MLP neurons of a small language model. Each row is named by its layer, matrix (up: input weights) and neuron, and shows model dimensions 96-223. Each number is 500 + 25 x the weight over its row's rms, rounded and kept within 0 to 999. Numbers have three digits each.
After each neuron's rows, "fires on" lists the tokens most often at its 100 highest values on Wikipedia text that the model never trained on.

L2.up2143:483471520474522495495484470494508505456533497483499481522525476474511491507509470488511498478477455502495526474516530481464497547476524484493510499502497499551514521485519495512525531498489476502509514476550496506493464500533487543515526491496565505530470489507513521501473510482500497516528554491510523445517479480540503462507545501547440483470556530494456503520499494506515552545533
fires on: " |", "---|---|---|---|", "|", "\n", ";"

L2.up1491:468516487564509451493516507501437514505534467541495493456490494503516524473494427501494491477432475503464501504524462478496481518517541551503474523489476499520377510474452486486493552498518502467466506525508480518473514542531510491503518457512455528511503485519529495494486491505477488496522465513489522485493494498497532506490492509498493478490496469469517463514536503507508503508488
fires on: " and", " or", ".", "and", "or"

L2.up1845:497500472538473472466472545504508493486481468490478501532464483472481485472481516485513493522484518501520492505518494516508498482500475536458465480476482503518507511522501519504563515489454513484467460496546500501508546529502541503456496468485508527510499466515509448523510552509548499519481463452479497521485467526513538485521484479479498499479491534459470506483491479483495500494499
fires on: "\n", "E", ":"

L2.up2198:497509474470473498493532551515528540514456519501507542577527475535479465529483474504486499481511486495484496486491494478482474496509482488515504518548492561515474549487509486484491497485502454517489493468528518532517455532456505470490524542514522502515435490495511504492478504513506517499479424526476508516479488506517522532521529527498488553477471476499478442488506473493458472523449
fires on: ".", " York", "S"

L2.up1992:478531516532503486456505451480527497537519521486538492468444487499525517530449513486487463493494465488518499533541515495530468508510499527511480492482514521492529533483563532498531472519503493499463475521480464513533490506457507506455474483540529502517519441498506468477512476524535499523531504516505514514485487466481470505500474472532478476501510529506540519518490522539483508507515
fires on: ",", " to", " later", " into", " was", " and"

L2.up541:465504511547485527525515481537492501498500451519497513515511497485451516479477466479495468533476472509462485483494492487466513495474499437489497499485477482513485537498517499492549548477486483512505498434527513535463475572470481486487483521512497511471505505544512505508516444498507511511471456515480503485488543508502494522480548506522504543481486494479488508494468477505476480543462
fires on: "."

L2.up1285:498527499503481531471507470515499493481484478536530523434486478478494527487523459500457469468525513455520464488493515506516492449529499483507476483517502505496502461467471547526422474528479479528518492521471506496524509537475521533485491483494492482520510526521495468479529492524494495533491475505551521501475500508498464487482473511478505557482477467514458484525496474472475503520492
fires on: " |", "–", "0", "1"

L2.up2300:499453520562480539554481510479503513493505509478485507533487526483507483520524485493523480500489508510538539524497523498500515484513546475529535451499519486489538482549491469485486490515465523484456535480472510451505503529529519483509487475520482519508518493505469448503521500510477474459513515485515529496499511525493464479518540484491497521520460451507529527518516431513538532490468
fires on: " |", "9", "/", "-", " Season", "5"

L2.up270:510488513484488432489473548514518478516489510486502545510514528473502482518482492506498520493518508473542486487498492497455495490494514489516508540475497465488518476459486504501495550500506526481463526478479534490538510520507529521519523497506514538489556538496485476531494505476515491502491485517466474488510511484455480511490535483555504569497512510518485480488490506458493487490544
fires on: ".", ":", ","

L2.up465:450534458528496536469531503532553497490461497526538518530531494468497506494479488495524532517478535539483463545483501518500467525482534485517484484471513498481497465508505522499471531442508460521481484489491497531489515510536489517506539524488485467475535476503523532480494513536512506502469479527492507490466493483485489539497490477484505519514485439460504535491528501530488465495507
fires on: ".", "'"

L2.up757:459515474521511532443499558525491535514540497478494498506501522521542512487515465491496543427474485503490524508499496512523458515501502492496486497494513512478515501489554554489491484536454506520542513516493491478498498478488474510486482510454483521531496517517485460486452514536465469518494508481508491525484507500506461513471545499488505489459507471525513505457496477508517514508495
fires on: ":", ".", " on", " located", " with"

L2.up478:491493487480515481527531505512460504455502511509454494517501451511495510512492469436462547497484479457510536544467513488481496506526512510474475508489469489460484487510531537476470521486453515493483565523499504503487509497497468487491510520517512463479485484479513515492510456510492541478510487489517432488426503485518541477494497552467492495493504492504514509546458482480492513494501
fires on: "==", " he", " was", " were", " are", " "

L2.up2254:504499476495479508493548511464526456472475494500508513479500460514472481510543484507503536558488512550489511438465503486495498477511513490502494466524462452485516518490503511523468538506533504463455524532490484455531487510465534496488526530474553464494477493469465519514490482492454520477501502533489493489489528500502484500542479506493487495473526483466498501483507513498468496533452
fires on: " began", " (", "==", " Total", " continue", "hromosome"

L2.up2368:448493425515445518466538499538505522466502491494505476502514486488457504517482473479513488495478499553486485469475453488508527516478503488521495490477459483490504499495515499486495551478467475524493491451525501521493493483488471527502512527486484478439521509564523506482499512504524524504494493558482502505514518493491479524469497478518479525499514477488470496489500475505466480521487
fires on: "."

L2.up1266:443466462495491525555506540466526520479487480494498514486507496476476515508483513489513479476483459469490510483474524496494518517483537488496490515498536520474516526491533497465478486477539522496485517542468488461486494521483532539468525476487496490486529480484445478477519490494550492492513498498479500526497462541527483478493510533506518531521485524529506458507470497464494516499533
fires on: " but", ";", " un", " However", " however", " Un"

L2.up669:473490491455477498452574487506511537460485489500486502517502502513473498503482476484503470500466525472479486502505495491463511530507502428490483543488482551477464476497486503518499512467470485525491461483502497532505482503477461497532478530527476486505508475514489525484524502514469487533502464524439489538480482454525524499535495519525466505519493455513489458503452485495509466510456
fires on: ".", "-"

L2.up96:504531504501459530495507520532512473479476507526543458462512499485545474504493473497455495522484492481478515509497498525549540502522507487504505482467534538482535516482504501456476529491488509494497478543511518520499482500493494520500484483499516455495503548442524532510523478503539495543436499486494496499485507492483496517504490493502500527492496508514479486493522498486524517452478
fires on: " |", "1", " ", "0", "2", "9"

L2.up1980:446538472462484556530492529456488466484497439520486507500494471456475508489513530493471497497506554488491511480504512497509486475509511462501502509548502484498473519508458513486509530488522471513493501491540512472505526493474500519524535477490517500492446506465519500509506455498499531515515519535461517493441488507480512517511500506499473484536530520461491515502539502496487500514523
fires on: " |", " Total", " (", " had"

L2.up1362:494485492501498510469501507481538535493458540502521502538501473552549503548511496520521511525533490521511502522513485468479499501478522486547477507505472499512533515517540490518481509499462479484501499464461482496524497450507508483512477543479448513491496491492526521466496524479482495442550486484507489504509462502498493485462512505508516466508490499513517562510509465487524484487510
fires on: "\n", ",", "|", " that", " Steve", "2"

L2.up1069:452529490496512480545485526501512479476476527485514493530519503481491474467444454456459514552527453538506474499510530510511508518503534513482485464493488479482498514502483507497461514499479479511448509473461500515503499477494505498525510477497478489442555482517462458502516476502488533514495508456474475468521503488469509529524500472512486499487527489447513490527498520476489482533474
fires on: " ", " p"

L2.up1129:503485454484474492473571503505537532477475506490500483517496535493554508518490510496499498490489489516499489510519469480524457481514559512469506503530468448480526449475547495509524495465450530456473564489536477462527532463490523515522483481471521490455558520489462508479504551520537500442504502510469497479487500546453523514494524508551517469483479496534502516514538473516533503512517
fires on: " The", " In", "\n", " Her"

L2.up2006:529472481486480533483481506509500449455516487487486505460461503500486497487557446504453499536528543497463532491515490536535479523497487488511530504469471465501512504553513463494486499501510509498518486467487471499498533487492486476513527494509488479505458475532493494525494500477495499500446495507534520501485480482513502543561535472529483509475486489549495449513495513491521482526489
fires on: " the", " both", "The", " The", "with"

L2.up2395:513529478500472538511482482451520482519485511550481499484490481490445468497489510503483455511481506478488511487471504504528453450541515544537514488477541471503518515506491558526478514530491510485482515515490481507498522482532496573498506496549515489482454491517533493503518496488569467528485464524462538483518514506507492497464535467510460517491524486508470432473506507498516507486521
fires on: " |", " ", "\n", "|"

L2.up1619:520493493505533518513493527496533450480504494481505510527504508518489493460497532443471528499463477480482533494492497495491517516527479483471521480503491493529537478450497471508485485500473440528489564487510525548500505482520499451524509476487478529499475512499520499514505458526509494495537471519466460494491486469554459506486496527519513526486541509465531480477508487506545504519468
fires on: "}", "]", "s", "'", "”", "’"

L2.up2431:522458490483493478516470512490487502500493494494500575482515521515508498482442485495469510454494525480503513512463488535480517515514530518522486527475563506508512500516505548493476498497468530522529511520499510532485441559474503510520533524502539495498511502460486474516509515495536520546482500484485461528498461524487481504493475491480479559508507490516486502475536469489494486446496
fires on: ".", " but", ":", " however"

L2.up1079:515515512517465458490453514534470442487465488485467526519497495481482532449543513468497491494486479485498462523498523497525508483476493482509488525496489507478485482500521476503493535504473514493460512491515459454484456529455474480517472551527543512499516512520498504477506519459472496477513487516445488495529512509533451503538476527481497455496513506474508480488491503486497471493474
fires on: " ", " Dur", "-", "Dur", "0", "born"

L2.up339:489468468466467490476522517467486481447486488471525488553545520486497511524475522506520532528501525472504528477513504493520545480465521527511475498533522507459495496526490475477504536542490511473487513516462505519510481486511500531487507510484517482549531487492498526496524497457538538500489497530480517528500508518503522487503490522512479510495455472478486493514566484479496518497458
fires on: " the", "the", " The", " film", "\n"

L2.up2146:513481483512508475505512483483463529523523486503526544457507479492560439500472523471474499518454506525518500516496540490490498529502499472495502495534487501453463494503507530530516511489455504548438508498502513515506484503535469502475516517496510530464474507474453504519499539487483542485491536438472468461466504511508536515518466475548526506484531450485473490480548511500486494564463
fires on: "\n", " episodes", " Television"

L2.up2391:486518547458500437519504500501500464456463476512494513512523505473519480499533537528517486511510502498517517509493466534496449445563505511476516477497508503501493470467534505527518489500499513473505487495526480532516547531431495505536508498506517536462531505477479448488496550502500510505535509472503506481490513538496485495506525464515488461469543500485506520521523506504465511472464
fires on: "\n", " known", " The", " named"

L2.up2533:499545505481478443502504520523485505486461461503526501462506479507476499517529487431503473508503442483461494533495500495456499492488471465510541489489495458509481504532486475479463506475572483507477501468486456488547519500527507472495484507471490466488497500492505514535512512469505519479511496481523526479540490472514495519516505442498480521512512483501507487512491459522502493499518
fires on: " the", ".", "The", " The", " major"

L2.up498:514489444482469523483487510504535466490492489494506504539494507490494518497458482481491484494501516483491518523481543483522486478511456474522528423521495505518508468530504451459504518490479486513491500548529508505501484469479497483481466497506516504551485515530540486479472507493470528517494495505516454511545508492502497450458459513519483505475478510490528487501491471518492499506442
fires on: "%", " in", " million", "g", "z", " years"

L2.up1833:487516492486530507485475491463505516519453501492529512459484490494490503494531512479465480524494490524488513466520529444559479443480475510481498504488450488509495497500473487491506476527464515548500488478505519510515518503425463497486527529512501455492486529540471468469492503503522478499518492576535526492485509526508533464547520515543490543520516497504506492525448517460482518457497
fires on: " and", "–", " –", ",", " |"

L2.up136:529499500517495479518524490479522519518455492504446465514532515493475521511480539502504504495475529490489518488543530492540516492477480523485490467517566537521536492494515550497510540510541500469574457471490507514488441483472474507528524533504465477500492490496519513534512491511446511455525507532480527492501451524513509482453468499493528542487496455470479487543511489482504502498499
fires on: "\n", ").", ".", ")", " This"

L2.up1014:517527520533513503507482551470492474484552508484508546508513481512504498506498525502512515513555494500514518481475483517507511473508477473527476524549489503501548529476463513516510508502532532495474539427459516491504468501527415530466522492461487505505445504449509518540486485485492480472504467506490522526495524510576510543479515504451455490497527547472519441482457486490496529521497
fires on: "x", " same", " (", " over", " way", " any"

L2.up1652:500442493480488502496492503515517492519520518555546455477506503520519454500489495513525495469445494498466504529478521470522484498469523529465532478495497484483494507494486471522518474494449454517489496533506537509507510489475524490503522453507503457474486492506507566496540482503505504484510492520539504504522483518504518469505457503542498529457474469498498468487505491525534470471459
fires on: "\n"

L2.up506:452488461515493550533479521474496507484521530445511482475469506473481475498532575499549517509519499497480484495496540506480517460544511524496515479490488484524504513480427505496465493525492476559461500515512520521484490514512500483486513494520470456534455481508428465532529529525532530503448482524483505469455554535515516507514472559483494501479454531491485496512504448493525527462529
fires on: " (", ",", ")", " as"

L2.up2295:536498512470531475504490513510510490487471471483543520511551574514507510510511553508475500525482486474512489548486482510536474533505495467485522508493542532511531474482520478515494539506479540516472532518500532463501497518477477513531514523491505448511524479543501491523483523517533498500520525480509506532504480494455502541476537486554453517522488534544459513480552471510474494484495
fires on: ".", ")", ";", ").", ":"

L2.up1549:503519507510471484483517488507473477514509495470494494477478505523555497487476505490486469478507503482471497540459483503504503491484549496531500541511533531481510489497483504506473453496488481505472535478528528514537494504504486521524553544494503509472526509478521509547491534506544495536518547469475480481490544498509510527507550472524477543512486506472468478480513478514538468459493
fires on: ".", " where", " while", " which", " who", " that"

L2.up549:513550524508439545483530469530547459521514493497488525550505520496472495455461480504487512555487499487468506476482560524501493487542520495512545497518506444477485527419528514472472499503488467489420502494540507510506540503505512501510517531499481508545492472551502518514488513502507525531490499540511472526503508499493498500538492506527524483483497471521504493476493485496498480502488
fires on: " in", ")", "W", "E", "%"

L2.up994:511476481484490493525499501473489523482506506483455528513474501481468503490497518533497490493522509503510517513489500503485494482515496517520490523498489527477508517527464498486495494533486483516492512536513509483466480444534487473490519495515550538509485481476480492541522513469502497526467494486508489507487486463532467485528486485525520469462482548506486488495537513466572512510510
fires on: ",", ":", " Jan", "):"

L2.up2546:512489497480521515493535508502499457477494479456471491533497493496511509484488501507527502460492518514479477496504504506490537523529486519515486490492485512500538495472470471501500512526498522528512453484489508518482498494510561508484505498486477481483483499521518471497504477505508475486506533486518454536497495488478550481458483530503530467497503528490491494487563505465519464496479
fires on: "\n", " –", " ", ":", " March", " c"

L2.up2084:494469529491517504462483512501478518501504517483446537448420500501514491505504499462535497498547491495508474468518480464474553448524516514519464478512530501500556527491512491521518486474468554520516491458463510517465515512507538522483529545496497475468532524524496463530493527466538530430534511491504477503501479497458505478507519438519481506489495487481473502477483511496510481490522
fires on: "\n", ":", " season", " Year", " Season"

L2.up133:516456512492501496522513487522514521500503528506499481552545482471509482542462473548488476491517511489503494492484498531490525521466501519520520492522476470484471499505520533527479496506511515480466504514518514494522480502544494436469485511425514486551506507530508509513493492489487513506488495470509476524497479487510466480510507479501483511503468513507462499512490460444496499503534
fires on: ",", " until", " went", ";", "—"

L2.up262:537521509486486439476484491490474522522526485503519532448480491497500516501503497504492497496531498531502525467475556469507539527478501552540449502478444459537493466461488530494513549510515512508501475512513495452482485491479470513513491523538521513552516491504500488521442455485514504481476450538514543521470479509509496484508482487489504470467493485499503474537539517477431509490468
fires on: " and", " than", " or", " as", " like"

L2.up670:502472514529475502470511477492490497505503495550487492460507503531504490471512522545508479495515481519438502530502506513521509437466503463505503512487449540510521536531529527493528482468503524520435494447510489509501490501460515469463504507460499498527500514521495488539515512480521514506516526493488451519485503510501548458484475524526490504491508503494535497523459485540492496507519
fires on: " and", "==", " &"

L2.up845:490544494511534517515503513528490488478471515545489489485521498474517492512505515482456490467498500483472563497494495503493497477528530466516506485487502475484479503452486492510534477520506495492478504530446496495518508520509482482484481447509513504495501512539496568481479505472508499516486475500496507485480503509479450473520504479503438480459494480470415494540492501485524464548492
fires on: " |", "|", " Total", "1", " Division", "0"

L2.up2235:562483477496459486489478504502521515526485521533491517527509560484529486485501531484524496479504530435493546448521506517528484498512491514522517512477520529524490491512531526478503506548528519509535465530522533446493490529538498525517492518516492478522543499541495508532497513496440464479503523467526459450516486531482475495499497502497510525501534506515503514509514493491511531502501
fires on: ".", ").", " following", ")", " ("

L2.up2021:486501478517478519466567458508519503498433538464531509484491484482509520512525478475504485507510503497500486503476502495500514524539487502500513503470487499501528489507500518480510449509468485490494505496469521495526481520498508495479507475495487522526477529505489471500468502505524467499517472507487485547465469462489505509462453506542452499564519516503516491528523466439482481486491
fires on: " and", ",", "\"", " ", " along"

L2.up1336:446490486473526525512540472501515520538504518464507541490478488516519506540494482486512503446524504526501518492445506495510476514489461519477491510520470450461492482530517532497485539503522491487542470483501503513462523502517492518508506498511544534482494547474516500472478548477529477505516496547528494505509489515516486507515514581454459531490478508506524520506506493441497556510492
fires on: "'", " was", " became", " at", " and"

L2.up2358:451483489499466502480444489481510523432512516479502543526474473491499519487490458496544538467477477470494521522511514516518547543475549538450510520501515503505533510482540487452496498533494488505447505515522551521493492500523506496482532509514541511514456486515461494543509492502489510495483487517449507512487511476524491500465501501497498495508497541487504497512484514512509529484462
fires on: "'", " where", "’"

L2.up1171:488508473505464531514524484480525538517491505512488481484484485487472481515522473484458523467494497546463482495468485484516448473504527505506491528492507487497514524497451470501502507451564510467490496506504493491498487462502498504508478519508464510490485500499513493490482499536566513501508489495492523543540478489491476466486521488483481498518500491437510466505513493510502520448556
fires on: "el", "ó", " then", " Hol", " and"

L2.up455:496482494534511462490510513507481514512471541462525493504508494489486503509454501505455527533537487501508466536483484484473494485500494486507504479477514505489494519502487494465459483456498505478454500480493497477512500525526495519505500464508522520548482550532454515487514531499477490452510464465507466510530501501475509525499515475469510503544483502497510536506510438439526493512499
fires on: " and", ",", " or", ";"

L2.up1337:483493510509477492494556507448500484509474502484503445506482522491532509498498546521506514465487495501513531481516509494452477487535487501500479430468484498518527484441489520497488481478497513517525511476544525494491497459534486496499516528506497449464516486547448505543497499495491469473478496469488508466484513580509527508495520516522515542495543472523518540513500472443550570462484
fires on: ",", ")", "0", " m", "9", "\n"

L2.up1388:512495477506521466507482460492489530476495516470512490482467511510519505487492544484493508524510498475498517543524475520478448506512532531467509504510501469544535469460467501478506470511535514509524501532464464519462500510486504516489465461526483531514480503460529514517475510568525486467510509445530488503433490538482508499531510489483492492438489509474521520512524511515542510475517
fires on: "er", "or", "ant", "ers", "man", "s"

L2.up500:493507519461479499498520495485482536511506520539524498496474519499577507513507501517460517494481456520483513524534548536497479512524524531491507499479487548517502502535438431507450479500511469524457496508548474507478487440459464493502497508489509503513485473522509519499497520539465532502547482497454539510503529457517512502521569473507506520499488478487508476486543444527514430513458
fires on: " and", " to", " met", " who", " which", " Pan"

L2.up831:464479521526453477489502544502469498517542513528492500521516489490463458468476515515512507506521531488488469503492540491511511459534504489495518481501488469483510544466463482494500471470488473519539503532483490510502537470491522505526499501505479532513454502482463500510525501486513493483470479470509517500472454504503512465513482469500510511479482482464484468457523500512526494496454
fires on: "\n"

L2.up1671:511488477516502504490497505481512466534465484512455510518484499515479529473480477505508485506470520479519489505469451508487492505500494510522484480509507515528536523536459497495464520527499470520502474487536482540515481473519557506514525512529507489524438485505492480502482509500461504501479500499467525507508477505496534496477489481467449508492451535536499556495482484499557491517525
fires on: "\n", "==", "==="

L2.up438:482498485464456476494508460520514464476502534547540501521523500505485520449508492513490474529516477512480472518491515502510531514466490509519478479502482524509488498496520504502498538486473533461476532527542517496468528491480473497507480475491507426486493509518491486503507489501453528509496504492505488474528512492485487546515513488524446455461436509466502460487487504482480498483451
fires on: " ", "."

L2.up1116:499463483517515504539507488485458529559503513537479486424474534489506486511485479510513533493522467439489495537516476477512488467494501504503546497500527534507550532495517463544440500471457489471452510526489526547508476538489500504469537494493487452494468551514526490495479514532501536494526465447517509508523446462504522503542512489508522522493486485496480503490492526505539509473497
fires on: " |", " southeast", "\n"

L2.up1398:476480524477509507452523505483481553527491500513541488534515452486496513543512540491543493442499464484526498496452511461466509507520517509513547481474551519531455446493487479514501555547477487541510528538493495518478522520482473505498538477508509505511494488495519519432546509514530537499492525467479485458486488468466547483477492520426457529507539531531492502505500482507486475466506
fires on: "or", "by", "ile", "^", "be"

L2.up884:539467440515468530505500479446517470493489497484486472489509497514526482495482483492504506495448536465536501483522502510484550503538467516438470480495501477543517523434501474479481500507504521487449506500506507501506516495510490507513489503474516533489529531523535498473527551456521513530482517496477494530512482490479547444477461495484492465559480495503476485529513498497499468522476
fires on: "\n"

L2.up811:485494479481488527538473521480479472477511523507529489592512518495544496528507469521477520551495515524522509484463450482480517474512494504511538524485442506508519492493508515468527504501502478474473502484490475498458525504505504489525493517501463454514507480500484451547534507491520509513471541553476538511462521487519483531503535463519499500476487524496473503521546494536489468448448
fires on: " early", "side", " late", " help", " support"

L2.up1572:476478472512484523518497489496511494516451480491504496503468500490501502512493481488510511475526515529509485458434510512513522515500526481458510519500503511453498519537507500512538529491511482518470466463520509535480503506450527530495492460520434481492479503500516490454492493514510522508510510519527471493528518504469502516500522504503536493510503492459533477496499521505502539453514
fires on: " but", " However", ",", " But", " same", " however"

L2.up341:475465506498497548503522503534522506445525526458506474502527506501515486495505495491481511495446469515511486484518481492499501483501497477505522493508519474494523507485519503489470500453437480440491479447513512532461514478483481472480497514450494520524450508487480491499513497492495474464539571529509514542478512480515514534502537494469520472478462520520418521511491490520497518511537
fires on: " |", "===", " ("

L2.up1656:547505457498478529489492499504482489502449475494511524464464480509516527520528470502466455474494502514503502522481515507512506529467515520481489506501439522502467535497509481493520525534508503541499467446499475494498494484464499505461496498486483471481475505506520510503516449494473480475526465494474493520471529489528567485508510517507452535460475499502451521506501514507489515499506
fires on: " and", " received", " passes", "ard", "→"

L2.up434:529530484519518508501492498488507491529514499484457471556467477529514469499535518511534501501506471512509568516534512502527555521532491482490515471491535463494515550533515503498477492521551482481498497481497462469486508510534507484514544518468445506531519500477522493500509523486510459479510505507483477464470518529524504488467476472522485471521470493499486524538519475474518531521515
fires on: "\n", "0", ")", "|", " |", "9"

L2.up20:530498510460469498495533494489530461484463512531438493452479478544469503499504527491478457513494530484522498480517491465491453480489497542504500446501441516503520513501486503505484517499489475501493495510481481543504489476492509499484541532520478482501456479493485529539558536443520530500543500483538495446499492496501508509512460459531480511483532504505484533477481526490538507479514
fires on: "|", "\n", "Women", "==="

L2.up800:468482459494471505500476500465525518518488513470560485487510442453510528438503461476507512535541475486509491479498529515510484489570450531480434566503486490484470527520522499509492527517435532499526468531506487575495480495477502520509535531499515479570482483518480483476463526501536501491538469507504499524547450469502513468504477509499479533544464489499460515503494494494487527514492
fires on: " and", " Center", ":", "\""

L2.up834:511504453496485500448496497492491521530503502524456497490525501485512504515471464526492505528498506509509506497460514500493494505486506512568459504521444490479497495507467501493498526498465547502479518529514544495453495467518452497458505516519498487506496524448530497553473476527505480540509518492491520535497467553517535467486527522501494479507481475464482510501529519496507457505461
fires on: " as", " even", " but", " also", "—", " or"

L2.up220:505459481556449491447531496473545465547469518508518523525496520524523499495476502487488487532512505517503488516498521534492484492493519493508553493489450555486525514508581469497467493475513504484481493467461470487513509510506468507487513537477527463486505491519481483464513456499505522510491538516465486479516469494497546481488494520538494519502493463477469477505500485520490485488507
fires on: ",", "'", " (", " III", " II", " politician"

L2.up1304:498525507478481521486548500503532457472499519489513505504511507480523517525525487499541481557479456490516499490532490501520549497486443511468486525478491518500562484499495491513521500503500541457451519506506516471514479522517519505506478451521494445521520514540511514469516515514507487483518479481475520526541493466494510465456458533514497480512483521523486501527516545492473526517459
fires on: " to", " for", "\n", "|", " –"

L2.up156:532498475516443522497528498529433488509486490493488539560484514515463514501497482496471495501482494513500467462522445487489483480516490403497523496480473505441507518456489497490507527499490512493519493517489488520489448487479490518526543526507471513517493453530512475519527488547490504500491469499440514516529505492527520508560514520496538525499478496522522533469541475504502447510414
fires on: ".", " W", "″", " mid", "@"

L2.up371:457492513465507496510522526510531479531452519534505458490485519515523464483507480533532473496442535482474508514524516505538502505546552519469500478547484491505458513457524496532543496516463498518499519517485492502520494534484457497474501475503499516474511462489503536493508464479521539473481471466446482509547512545456484476508525506530492486506504506541524457507550506513505529470482
fires on: "\n", " Cup", " named", " team", " All"

L2.up1274:477488536466527484508474475510481507530498545494472488494516509472482479441476504504490492530522470494573503520481462485469511480557493473538514492528503480489490523536474500469480514459512502488491553464486517466489498542534503513511480546520512516527501519464501501442449525495547466492505504526472490485528508483434479482553473472530464533505473492458489519492481507452492452492488
fires on: ",", "?", ":", "3", ".", " ("

L2.up2521:511502518485526507552465490526518535501435503492446544475510527514487479516466503520511543498496491458482498514463531551498506495490488526465516519503518446495480519495495517500506503538480519505462534546496517512499512507487460471533521498467506476556546501482503522506502471472488474527511469506525477493479479491491453492520493504533492479537499543521502499490492492495548485445492
fires on: "–", ",", ":", " –", " —"

L2.up381:461475454494520560493482483524539516473497465495509487505539521530498508469505497483490520521473519474469452544475517464521505499445516479498515506503488519448518489498471517502507458515482461503474463542483522509485502495497513522502468490477502505510503502458494479500528480542527550414502489508466479547477490466466509498484533499556483501510470530530519533510543447497524515468503
fires on: " H", "wa", "pan", " active", " life", "rum"

L2.up2385:439434536500500510528504559500484502561517564506492513532496470493523498481458505510474537504489509451524504515496500502471508505522495545486508516481483491465507512496506472509524510508484504486542493461538490466527459484452517525485525520540520510508542528485496483518464505487534493486482500520544456542478500497496511489520499533462537476494473525508490495485475489448523498496530
fires on: " and", " to", " at", " of", " for", " /"

L2.up1023:537456467502475494488474524488479522512469494496487510484470524533492467527490483464524504507529487504496521478504458488496491516495533515493500480490499488467523482510531501512479508510477522479495504571523486481511522479537473468472466503453516490569530508510456480503466504515550500535506485467528520498491470523512509502493509469525499502496461506553499507456533483514483535498516
fires on: ";", ":", ");"

L2.up646:471477468473530536464495494504469474475509462460507506535496550481472481488477489507460506501484460462508489512479481488488466485493466489516534457481514519478529565518528498473504481505511510470474479500533471502505521472520480505465460497480532522516482495513509548478498530501524497506491515507480527468496512563486494505517519497485532495434484521486474564494504487516480559517581
fires on: "---|---|---|---|", " Total", " Votes", " |", " ("

L2.up2016:442491514509484504532500507489525498480483510503491504507484493425494479482484516469513478459474495526485505457491505542498495459507497492514501486477516475511520506500532504463521539473536508526496469506483460513540516515501488516520530508526478493498505487521461527499511452484490536464509482489524545479498503538515525466472526522520476509506516485500505476519534497510447455517485
fires on: " but", " This", " However", "able", " Away", " British"